From a checkpoint of a small transformer trained on Wikipedia: no position embeddings.
MLP neurons of a small language model. Each row is named by its layer, matrix (up: input weights) and neuron, and shows model dimensions 32-127. Each number is 128 + 24 x the weight over its row's rms, rounded and kept within 0 to 255.
A block is one neuron, or neurons of one layer that tend to fire together. After each block is what it responds to, as a language model described it from the Wikipedia text at the highest values.

L9.up85 [132 121 140 115 135 142 127 119 136 141 125 126 104 105 138 102  93 138 171 147 102 120 121 149 127 140 165 104 142 161 131 165 144 122 131 106 137 129 132 163 136 113 148 149 187 123 127 107 106 153 130 132  97 127 154 126 138 133 153 128 111 182  70 171 102 117  83 115 149  87 139 105 131 141 131 116 114 122  82  91 171 134 158 150  74 138 115 158 117 124 132 165 190 137 145 142]
L9.up150 [104  96 146 109 187  96 121 129  85 142 123 164 117 126 127 119 148 167 143 142 127 102 115 134 130 122 139  99 103 150 125 119 159 144 167  90 156 148 146 122 145 126 135 161 126  71 122 138 160 139 163 148  95  99 112 124 135 150 139 169  98 155 114 132 148 123 160 123 136 134 119 185 101 140 101 152 106  97 128 144 148 148 156  95 107 122 134 132 141 137  88 137 136  92 165 161]
L9.up197 [108 139 158 120  66 139 132 124 156 112 110 126 178 142  96 109 119  84 122 126  86  97 141 112 146 176 107 158  89 148  85 148 122 113 152 107 127 120 103 107 100 128 159 135 128 101 128  93 146 167 134 129 115 118 119 130  97 144 129  99 151 189 117  90 117  80  91 154 136  92 164 109 167 115 136 137 124 150 105  97 130 108 108 145 116 115 150 133  96 140 125 142 133 113 121  90]
L9.up270 [147 180 152 125 169 139  97  98 152 133 128 116 122 135 145 110 102 124 169 109 129 105 120 139 134 129 194 129 131 140 124 129 109 123 119  79 139  58 146 116 124 131 148 110 169 149 113 128 132 139 133  88  63 134 124 133 124 101 104 115 149 126  85 126 114 152 123 125 157  80 117 121 153 143  98  96 112 109 142 100 126 103 153 104  99 129 146 131 141 132 137 136 137 127 157 109]
Responds to: Biography descriptor boundaries. Punctuation or conjunction just after a person's name or nationality-plus-occupation descriptor in biographical text, e.g. the "(" before born or life dates, commas in cast lists, "and" in "voice actor and singer".

L3.up19 [123 112 143 155  45 105 113 131 142 123 147 185 114 136 112 128 135 131 189 157 156 100 120 153 111 114 168 146 132 128 117  95 149 131 181 137  99 101  66 133 155 152 122 162 134 127 112 147 159 112 112 167 132 151 123 103 128 150 121 143 141 148 148 100 148 128 117 149 103 136 109 137 110 143 121 121 126 122 154 115 121  94  75 109 149 164 145 123 146 111 117  94 116  97  99 107]
L3.up40 [137 168 124 133 131 149 115 125 137 130 112 144 172 118 103 147 151  92 137 139 119 111 106 166 140  99 127 124 126 147 115 128 131  87 150 133 125  87 101 140 152  94 115 110 104 149 126 109 124  84 126 116 116 125 121 149 150  97  96 141 132 133 111 137 108  85 147 154 150 114 150 118 141 171 160 151 111 136 117 136  90 139 100 113 147 155 146  87 123 180  99 115 155 109 122 148]
L3.up52 [130 111  91 149 127 116 152 110 109 117 155 120 140 151 122 132 123 128  88 139 122 141  99 106 156 117 139  80 105 159 101 123 125 135  75 148 106 126 158  94 152 143 136 114 167  62 132 162 115 159 118 100 144 118 128 105 144 150 102 116 164 132 135 123 108 107 146 152 137 141 145 189 145 125 117 124 131 115  88 106 124 114 117 115  87 138 130  94 171 129 106 128  85 129 118 142]
L3.up71 [196 164 115  95 165 142 130 129 105 128 151 106 139 124  99 138 160 154 118 176 132 126 183 131 138 158 111 159 140 122 146 145 112 119  98 113 141 143 135  66 145 140  98 124 151 158 155 108 119 106 100 118 107 149 113 146 113 159 142 131 102 111 123 146 108 170 161 108 124 134 124 120 135 174 150 117 128 130 119 100  97 129 163 157  70 116 108 144  86 122 124 126  78 127 131 171]
L3.up89 [114 119 124 149 118 166 118 137 148  89 111 110 147 143 126 149 131 177 118 115 156 130 109 124 148 123 158 104 121 107 120 117 160 117 158 149 112 168 160 150 102 194 174 118 105 144 130 109 112 111 146 157 137 121  82 121 160 121  94 137 164 129  95 123 157 137 110 131  50 132 132 125 111 142 156 132 155 160 104 123 119 140 119 125 122  93 130 120 131 140 104 191 120 161 110 123]
L3.up95 [139 124 127  61 113 122 157 122 185 136 152 130 103 176  96  95 118  82 116 140 135 124 128 133 148 167 122 123 142 122 134 135 149 142 142 141 147 133  72  95 132 109 151 173 174 146 127 122 152 169 147 128 117 137 133 166 133 122 109 108 129 105 110 150 118 121  92 130 151 110 110 131  98 137 132 100 121 130 131 188  81 157 135 109 139 127 154 129 152  92 146 102 185 139 126 156]
L3.up171 [ 96 137 107 147 115 133 126  98 174  81 114 165 135 121 115 133 111 147 168  92 115 122 140 146 144 117 151 148 144  91 133 102 109 122 146 121 101 130  95 164 106  87 139 177 141 122  87 117 126  79  96 114  80 116 139 160 141 146 141 120 111 104 116 132 156 102 169 138 133 166 134 110 140 136 144 138 150 135 124 106 153 172 114 157 156 129 125 182 123 125 128 123  90 160 104 151]
L3.up177 [134 140 116 154 145 122 143 134 147 146 143 165 150 150 113 110 156 117 112 183 160 135 130  92 147  80 160 139 128 145 156 144 150 122 107 131 105 129 125 122 151 124 147 150 176 122 158 110 158 135 128 145 134 116 112  76  93 119 128 121 120 127 116 110  97  84 118 142 133  92 126 172 127 162 107 123 132 130 119 116 110  98 124 130 112 122 130 167 143 127 128 137 116 153 124 126]
L3.up195 [ 93 191 164 142 134 111  95 162 118 157 147 127 172 137 107 127 153 105 138 116 180  93 117 167 128 117 129 159 118 186 138 151 152  96  74 127 133 130 127 118 135 150 111 113 135 138 172 137 150 127 145 125 111 123 147 108 110 130 110 110 114 115  80 111 118  88 128 158 148 108 111 110 132 119 114 115 135 196 107 110 173 128 109 159 154 100 103 127 107 133 100  68  99 129 113 180]
L3.up212 [128 129 120 133  90 110  71  94 111 153 172  96 114  99 145 143 134 154 107 130 141 123 120 105 119 142 140 144  90 112 141 118 163 152 105 116 133 102 139 150 131 104 147 153 153 157 156 124 101 145 130 133  99 114 138 127 107 115 127 107 117  83  89 132  90 127 123 129 122 133 123 118 184 127 177 117  91 120 103 137 134 129 136 115 146 153  90 103  74 125 142 134 126 104 128 127]
L3.up235 [165 151 141 136 148 142 122 131 105  97 144 117 104 137  99  79 101 126 177 159  96  87 135 154 126 133  90 132 156 158 139 165 166 123 141  90 126 142  97 123 138 135 119  77 115 109  74 131 140  99 160 115 147 140 110 121 154 125 109 125 114 162 121 118  92 127 143 150 125 164 144 143 154 166 152 114 136 137 101 144 156 166 112 131  74 111  77 137 140  86 150 124 109 146 130 146]
L3.up238 [113 143 174 137  85 124 150 102 123 119 135 150 132 165 120  93  93 165 127 126  99 139 139 131 133 106 143 152 132 163 136 123 126 133 126 130 114 145 163  84  94 156 134 124 170 129 135 144 164 117  94 114 105 127  86  53 139 104 127  96 192 138  96 104 130 142 100 157 116 132 144 146 123 160 106 101 166 110 118  90 148  75 122 110 109 117 136 156 123  93 137 107 136 118 147 193]
L3.up258 [115 173  83 127  64 160 112  94  98 130 140 136 157 141  89 142 117 116 115 106 157  83 160 119 137 131 120 103 106 139 123 130 159 132 162 150 138 115 102 157 136 180 184 160 132 119  87 111 145 102 107 129  89 105  82 105 144 134 173 107 137 130 120  79 118 108 153 145 138 112 101 104 140  95 141 108 137  98 109 133 101 107  86 137 123 114 130 132 184 133 113 103 115 121 127 150]
L3.up260 [126 143 136 119 129 167 138 109 154 171 111 121 102 181 126 145 154 122 136 136 156  78 127 120 110 138 105 144  99  82 100 113 143  99 148 149 158 133  90 153 186 108 136 115 135 132 168 117 122 109 160 130 119 102 125  91 126 126 116  87 119  97 119  84  88  99 132 144 117 147 149 110 139 109 156 142 133 121 127 141 122 128 122 121 108 110 134 138 138 146  76 134 121 160 151 161]
L3.up282 [143 109 145 139 107 166 147 140 135 126 134 133  77 128 132 165 124 115  72 149 128 117 130 145 132 149 111 107  88 117 139 126 156 148 137 121 125 110 116 137 109 100 123  71 134 135 120 113  89 150 141 133  98 145 136 142 135 143 156 114 176 144 120 148  65 139 122 119 110 130  97 150 159 108 145 137 130 155  86 137 141 167 112 184 122 108 136 121  77  94 124  90 105 134 100 114]
L3.up294 [126 149 159 119 121 141 171 142  88 137 157  87  68 162 135 147 143 155  98 135 150 114 141  94 134  96 135  67 110  80 116 135 142  90 175  75 164 106 145 146 149 115 163 127  95 167 114 103 115 109 137 124  71 134  92 135 141 137 124 131  96 140 154 125 105 117 103 115 139 123 151 100 152 134 151 118 119 137 150 106 152 199 129 103  82 102 166 143 128 123 128 117 118 119 131 141]
Responds to: Role-introducing "as". The word "as" introducing a role, name or capacity, as in served as, known as, finished as; also called, named, Succeeded.

L7.up22 [159 134 169 110 128  93 112 104 127 112 131 132 160 152 131 154 156 125 122 154 105 132  88 132 155 119 133 116 135 142 117 135 140 129 179  92 108 158 128 151 130 152 104 141  66 113 116 113 173 155 153 120 148 142 160 137  87 149 124 139 131 118 100 140 103 135 129 128  95 107 108 114  86 109 164 119 127  69 126 123 154 157 109 121 113 146 125 100 130 118 159 170 150 115 169 107]
Responds to: Clause-ending punctuation after places. Commas, semicolons and closing brackets right after a finished noun phrase, often a place name or list item, such as "Ithaca, NY;", "Clarksville, Tennessee,", "Chile)".

L9.up34 [146 171 112 152 120 110 124 142 115  90  89 154 110 124 143 164 109 119 143 154  80 165 171 121 142 136 147 143 122  72 148  94 161 131 169  90 150 124 126 101 149 149 117 135 120 102 129 118 135 123 154 156 159 144 123 138 103  99 156 136  98 111 107 124 147 145 120 147 123 131 135 132 158 171 123 160 154 110 127 124 143 101 136 110 139 141 154 101 121  95  95 108 136 176 163  99]
L9.up133 [130 112 129 134  96 119 109 109  90 111 120 148 117 155 140 137 111 118 104 167 134 166 132 155 120 128 152 156 106 122 101 122 167 173 139 106  92  95 132 124 151 114 151 136 202 157  82 143 135 108 110 158 112 118  91 127 134  68 160 127 167 152 117 155 119 148  95 130 130  84 111 153 137 187 117 143 105  97 132 175 107 143 112 157 115 128 145 121 130  88  75 123 170 127 144  90]
L9.up136 [142 114 140 115 158 169 139 144 101 117 104 113 143 146 130 127  66 114 125 156 159 109 143 115 118 134 107 131 147 152  97 149 137  57 141 121 128 105 135 102 100 154 139 101 144 147 143 144  81 129 135  93 110 150 120 111 156 159 106 143 105 108 136  97 121 146 124 166 110 113  98 143  85 131 100 101 122 135 139 124 185 144 105 120 121 132 153 109 137 130 108 110 124 150 116 128]
L9.up187 [135 153 135 170 143 124 132 172 100  92  73 118  84 157 138 142 109 145 106 144 140 157 138 107 123  98 181 137 153 125 129 117 130 105 151 119 101 131 161 137 113 112 108 164 161 113 134 131 134 111 161 107 127 157  91  79  89 112 174 151 118 107 113 142  82 104  86 129 150 142 105 138 149 112 100 170 115 123 152 159 122 133 136 142  92 156 138 143 144  99 122  79 151 113 122 145]
Responds to: Role-word completions and "of/as". Final word pieces completing a role or status noun or verb that links to what follows, such as recip-ient, pione-er, crown-ed, unopp-osed, plus "of" and "as" after member, served, jurisdiction.

L7.up120 [111 149 115 116 100 118 128 150 154 138 138 180 167 159 131 135  75 129 163 176 123 119  95 166 145 125 118 129 141 184 111 148 123 111 133 132 161 113 138 132 152 116 109 155 112 130 105 120 185  80 126 155 137 157 106 123 172 124  82 177  94 147 123 149 138 121 106 131  90 118 150 142  69 110 107 139 153  77 113 110 134 113  79 132 130 140 132  86 160 164 133 100 153 145 123 116]
Responds to: Place-name word pieces. Middle word pieces of country and city names, plus commas and "and" between places, e.g. Rio de Jane(iro), Alger(ia), Sy(ria), Ant(igua).

L3.up0 [131  97 138 107 105 133 135 135 183 114 127  92 105 140 102 108 125 114 118 158 158  96 112 121 164 122 131 156 113 130 113 125 113 133 127 130 138 134 155 129 111 108 173  87 112 166 149 171 109 122 121 147 170 104  97 127 155 111 111 151 139 122 114 122 119 115 140 152 136 135  99 141 193 141 126 154 111 131 102 111 178 134 100 184  81 141 142 116 150 134 132 188 122 141 134 147]
L3.up9 [ 98 109 133  95 119 118 125 113 132 145 134  99 196 169 132 149 118 143 158 133 145 135 147 183 126 127 142 136 114  97 130 155 148  84 166  67 152 143 160 172 158 129 149 118 139 147 156 131 115 120 133 159 155 125 155 120 151 134 156 112 155  78 134 146 124 116 130 139  84  90 149 154 129 108 141 117 151 100 118 128  99 123 130 139 123 105  61 147 115 125 131 155 107 121 157 123]
L3.up12 [134 158 186 143 128  78  90  89 122 116 124  81 136 152 152 100  89 129 129 119 131 130 145 142 132 101 125 145  81  97 114 153 138 106 136 129 134 111 114 145 117  76 134 130  99 128 139 115 134  53  98 143 147  74 152  83 142 147 144 146 147 122 168 107 100 127 104 153 136 126 107 149 196 120 163 122 132 162 133 114 108 112  91 105 114 125 146 114 188 141 156  98 127 155 132 110]
L3.up38 [106 142 112 125 104 136 144 118 123 149 141 101 133 174 148 144 155 141 150 161 118 112 151 134 147 135 140 104 139 131 127 146 159 129 144 138 188  99 129 128 145  86 116 112  82 122 110 131 172  99 160 109 164 159 139 117 128 172 137 161 161 132 162 126  87 107 105 152 127 149 101 138 167 143 104 154 131 116 128 131  84 107  89 175 111 103 161 118 124 134 106 143 106 102 133 146]
L3.up45 [131  93 133 128 169 109 142 153 123 126 101 164 136 100 121 151 105 121 115  96  75 149 171 170 129  84  64 137 102 120 134 167  93 125 150 125 129 114 120 133 127 138 162 136 125 104 118  84 143 130 103  96 160 110 110 134 129  86 110 100 139 145 101 142 139  95 125 111 192 164 100 122 146 142 180 159 135 143 119 152 116 164 121 135 128 140 140 118 176 124 190 142 126 135 119  90]
L3.up88 [162 134 130  86 132 124 113 124 136 118 162  92 134 137 169 152 161 101 144 103 148 129 130  96 146  81 186 156  86  94 120 132 167 143 133 144 115 157 142 163 135 110 121 121 109  80  74 127 158 158 127 119 116 112 147 126 152  66 112 142 150 109  97 106 157 142 135 117  83 103 171 101 116  97 136 134 169 122 115 125 123 108 147 197 107 148 135 117 141  92  82 119 131 148 121 128]
L3.up146 [130 134 177 141 124  89 110 127 128  65 135 117 157 154 100 156 103  88 152 114 148 125 137 124 168 112 151 126  59 128 105 105 114 119 105 141  84 121 133 100 106 125 146 143 135 118 126 170 144  91  81 127 194  80 109 126 132 160 141 115 118 133 117 103 147 124 166 118 128 155 115 131 133 175 116 127 133 136 123  94 134 131  90 125 145 136 146 122 148 136 199 162 134 123 131 127]
L3.up149 [123 124 133 180 119 151 133  98  96 131 128 121 135 155 118  90 119 123 147 122 116 122 180  92 156 148 142 145 105  75 123 167 144  89 168 129 160 132 138 189 124 102  95 120 132 137 100 150 123 139 104 134 131 149 127 138 194 128 158 161 101  97 100 144 110 152 127 131 113 120  87 112 143 129 126 176 145 128 101 141 120  99  85 142 172 113 122 137  78 112 141  96 127 160 111 146]
L3.up158 [148 169 140 147 105 110 111 109 118  90 152 112 126 170  86 167  95 105 139 118 141 119 167 133 138 106  98 138  98  47 137 140 151 129 128 133 105 105 130 124  83 117 111 140 116 172 154  97 119  86 140 140 166 110 110  59 130  99  87 127 136 136 131 132  97 122 123 133 100 104 111 144 190 124 129 152 159 122  97 126 165 117 141 123 113 134 101 105 188  93  97 147 118 124 115 159]
L3.up182 [170 148 121 105 146 132  74 159 145 141 112 156 100 120 154 121 142 140 132 133 143 110  93 116 167 141 143 112 124 118 151 158 133 127 135 119 142  77  92 142 148 115 126 107 108 107 168 137  93 115 170 114  68  91 140 103 150 107 126 145 111  93 138  98 103 112 158 117 129 130 125 143 152  81 123  57 104 148 108 136 130 144 127 147 126 138 127  95 155 120 160 179 152  97 142 112]
L3.up193 [113 149 108 139 100 130 168 129 176 149 126 113 144 149 100 107 159 126 105 138 115 132 127 128 143 144 154 110 162 125 140 117 157 141 120 158 159 137  88 138 140 104  95 159 120 137 173 147 175 165 119 119 137 124 120 120 147 126 176 112 117 151 122 155 168 109 170 124 119 103 112 149 137 160 104 101 156 126 118 147  93 141 123 150 143 118  85 117 115  99 151  98  76 140 133 104]
L3.up201 [116 139 160 118 126 117 133  90 107  99  91 118 116 124 130 140 102 201 161 109 136 160 205 135  95 119 148  90 100 110 112 125 121 118 126 131 114 127 137 141 130 132 152 124 122 126 156  85  65 102 124 124 113 116 172 121  90 131 159 153 119 123 113 107 103 149 118 127 140 127 130 178 133  93 178  92 121 121 138 159 156 174 129 107 141 134 121 142 158 152 122 134 149 108 134 146]
L3.up204 [146 158 121 106  99 130  78  96 145 115 145 158  88 115 130 135 122 152 123  86  80 145 156 123 149 114 162 138  70  83 177 151 100 124 133 126 110  96  89 130  97 115 132 143  73 119  95 101 146  78 112 102 148 110 185 117 168 158 133 154 110 129 139 113 113 158 123 138 150 146 160 182 138 129 146 113 105 120 141 150 140 140 107  98  90 160 155 105 154 111 164 115 139 122 110 115]
L3.up226 [128 128 173 133 132 159 132 133 127 162 131  76 118 121 124 104 152 127 157 128 137 163 100 169 128 128 153 115 115 122 123 135  95 122 141  98 103 123 128 104 134 102  94 155 119 174  53 197 141 101 103 104 129 121 133 139  95 165 122 120 133 118  98 101 121 132 152 138 164 109 122 100 119 159 139 116 145 134 120 149 120 141 116 139 116 181 164 139 174 179 164 163 131 122 114 146]
L3.up259 [155 147 175  76 140  79 127 114 146  98 170 129 155 117 106 146 131 163 155 156 120 127 140 141 151 112 120 105  86 135 119 143  94 138 106 107 131 150 142 147 122 118 141 113 132 103 138 141 158 129 113 141 141  87 172 111  83 136 165  70 159 144 163 135 130 121 150  96 128 132 139  99 157 149 114 111 139 135  87 129 108 125 121 100 120 145 112  81 178 110 108 131 131 134 143  92]
L3.up263 [102 104 127 120 139 155 120 106 160 120 105 131 130 143 132  76 129 119 141 140 155 114 126 162 154 136  92 151 100 106 154 129 116 101 157 143 152  78 121 176 123 156 121  85 131 149 160 129 129 131  99 103 158 103 175 141 113 102 101 144  85  88  99 117 126  94 110 122  99 138 155 136 160 100 157 148 129 178 125 148 154 154 119 152 128 148 150 107 141  83 116 116 118 128 121 134]
Responds to: Multi-token proper-name continuations. Later tokens or word pieces inside multi-word proper names, often in lists and tables, such as Rotten Tom(atoes), Monte Carl(o), Los Angeles.

L3.up1 [ 97 153 134 117 118 138 128 100 126 135 138 102 115  94 121 116 161 129 138 105 110 127 133 155 160 158 141 172 127 139 149 132 127 168 162 144 128  87 114 144 154 116 143 133 144 130 109 137 120 105 122  89 135 207 119 151 137  78 134 172 119 120 138 185  58 109 107 103 150  74 118 172 106 151 118 112 121 142  99 150 122  84 118 131 156 124 125 145 137 155 108 160  96 142 122 133]
L3.up36 [178 122 153 129 125 135 111 121 125 118 145 143  95 124 116 109 149 119  94 146 127 107 112  98 134  99  96 148 114 127 131 126 118  99 171 131 164 141  98 132 179 155 123 139 132 106 146 139  92 176 149 113  75 104 159 124 145 145 127 121 134 128 156 145 117 120 109 136  90 149 149 151  90 129 127 155 151  88  60 137 109 123 132 176 111 136 142  62 134 115 137 138 131  89 159  98]
L3.up78 [125 166 163  98 111 145 138 147 168 119 114 114 178 182 154 112 149 129 139 157 139  88 134 114 130 136 158 156 100 141 115 112 178 145 132  94 141 119 156 153 115 148 138 127 104 128 135 153 144 166 159  92 119 116 141 133 171 123 124 159 153 138  60 143 127 173 127 122 103 129 107 111 130 150 127 123 133 124 125  85 123 111 168 120 107 133 100 103 121  70 152  68 149  66 109 132]
L3.up80 [ 84 139 139 141 120 161 108 112 123 103 146 131 124 155 152 126 118  91 159 140  83 127 155 127 111 104 154 191 137 146 132  94 115  89 106 105 125 130 109 174 100 136 134 126 122 102 107 105 144 130 152  91 161 150 117 173 116 117 127 140 144 141 118 101 150 131 123 127 115 133 144 132  98 147 154 185 151  85 127 146 118 133 133 107 140 160 133 108 156 146 129 136 120 111 146 147]
L3.up98 [135 106 132  95 125  89 129 139 144 106  94 141 129  99 125 122 126 106  81 110 115 138 127 114 108 123  63 143 118 112 115 135 150 141 165 110 107 142 163 139  70 120 125 145 147 118 125 170 157 124 167 128 146 119 156 114  96 133 134 114 131 157 101 100 106 149 127 118 132 156 119  81 154 121 155  71 109  93 109 145 175 120 136 118 126 125 122  88 126 125 188 127 130 137 118 170]
L3.up119 [134 120 134 124 112 113 133 124  93 130 108 105 165 155 117 133 137 102 130 107 133 128 141 101 127 117 121 100  94 105 106 119 136 122 152  94 155 121 147 175 131 122 196  49 157 181 149 137  94 135 154 143 133 142 145 100 135  79 162 126 105 144 124 125 131 125 153 112 107 155 106 142 133 187 157 106 110  91  98  81 178 145 105 128  95 131 139 129 119 119 105 133 142 184 172 146]
L3.up130 [125 122 121 128 100 114 150 131  99 110 122 102 146 107  99 167 143 142 136 115 112 162 138 124 134 116 159 130 108 110  86 139 179 119 118  89 145 127 103 112 115 107 124 128 135  87 149 102 127 154 135 144 125 135  99 113 128 114 127 134 115 124 141 115 157  82 142 108 161 158 119  97 183 126 107 148 123 137 106 102 129 132 139 118 135 172 148 114 137 150 173 146  98 182 149 153]
L3.up185 [104 125 123 123 150 117 123 164 158 152  99 136  99 135 171 123 145 143 146 151 134 148 104 118 116 169 133 129  98 129 146 136 188 154 165 127 125  85 139 146 160 178  98 109  95 103  95 114 116 170 149  92 146 138 111 164  86 162  91 151 111 121 113 129 109 143 138 123 120 118 131 159 116 100 114 103 124  91 117 119 129 147 131 137  90 110 135  80 153  57 169 135 148 102 151 109]
L3.up209 [119 124 136  98 132 130 145 122  98 159 151 109 171 181 127 139 135 129 126 123 164  75  84 113 170 117 140 134 126 135 173 138 113 165 119 141 134 124 129 151 143 112 129 135 114  96 104 177 110 157  96 118 109 135 125 132 104  67 120 113 138 143  77 160 152 148  90 130  90 163  99 170 156 119  82 110 148 138 132 111 108  73 147 136 111 138 149 131 158 107 137 153 107 156 163 131]
L3.up210 [162 163 137 111 135 128 116  90 141  94 143 100 113 111 130 144 107 108 121 128 110 129 166 130 140 161 142 164  92 169 109 155 140 155 155  79 164 108 100 130 167 155 105  65 122 151 114 126 106 148 112  89 112 116 113 154 112 167 133 127 114 128 157 145  97 127 128 134 120 107  80 160 112 137 121 124 147 119 117 126 157 135 143 105 119 129 133  99 132 109 123 158  78 100 176 148]
L3.up240 [152 144 154 115 108 119 138  91 153 143 141 113 164 128 147 135 128 144 138 102  97 110 122 137 162 154 149 103 110 141 127 139 109 116 139  86 121 108 156 135 161 127  92 143 166 107  70 164 176 151 127 185 130 111 162 167 135  80 136 132 132 124  96 138 114 117 122 130 125  83 109 104 133  88 100 150 144 121 118 140 162 129 140 100 124 111 149 119 153 127 145 104  98 135  99 145]
L3.up261 [141 155 156 152  82 108 149 147 168 110 134 125 152 133 123 124 100 124 131 148 182 119  66 123 121 153 118 172 148 137 107 105 122 162 134 109 129 111 104 120  97 170 151 131 162 166 136 109 159 134  89 124 106  85  96 118 131 114  89 125 183 132  81 109 129 119 132 124 117 102 120 125 130 151 164 131  94  90  84 147 126 132 144 125 108 104 114 112  88 133 155 122 123  77 127 153]
L3.up269 [138 149 157  94 122 131 130 133 163 133 138 132 101 139 134 112 111 129 102 128 141 154 177 114 126  92 117 135 120  94 154 127 106 135 119 120  71 155 132 150 118 111 139 140 125 122 111 134 112  94 154 107 123 144 110 107 110  81 177  90 112 122 145 137 134 120 156 104 126 164 131 101 136 120 161 125 162 111  81 101 148 128  92 188 132 108 158  86 194 148  83 120 106 125 176 124]
L3.up273 [160 142 146 137 123 116  94 137 148 136 120 110 155  96 147 110 135 158 102 128  92 134 103 121 108 152 191 141 122 153 123 133 144 134  98 139 101 161 137 140  86  75 138 144 142  80 116 115 106 102 147 146 102 138 137 133 102  96 175 129 137 164  71  99 123 112 120 132 130 114 120 136 167 100 138 142 114  70  82 131 134 124 139 142  77 159  96 101 180 120 171 141 137 115 137 127]
L3.up276 [114  99 177 143  90 126 128 135 145 114 156  99 139 171 146 142 118 150 135  58 134 133 103 121 126 124 148  76 125 149 128 147 135 123 171 152 117  94 100 121 129 126 116 122 160 160 114  89 159 177 153 141  92 150 115 117  93 101 153 110 160 122  50 143 130 143 138 123  94 128  91 154 113 129 113 146 131 181 117  90 117 152 181 154 117 113 109 105 120 126 141  85 170  87 105 189]
L3.up290 [149 123 120 102 145 138 138 135  97 101 122 100  73 140 127  81 108 121  86 174 121 184 154 133 104 109 128 148 127 159 126 146 137  99 135 143 153 127 108 122 134  83 146  94 134 132 106 150 155 141 147 112 148 110 103 118 119 176  90 183 120 114  86 143 131 120 112 164 149 102  87 125 127 130 144 141 138 111  88 135 167 109 124 131 115 154 101 154 138 121 169 123 115 146 128 113]
Responds to: Closing parentheses and cells. Closing brackets, quotes and table-cell ends that finish an inserted note or field, e.g. Gòngxī Zhèn), (GDR), (captain) |.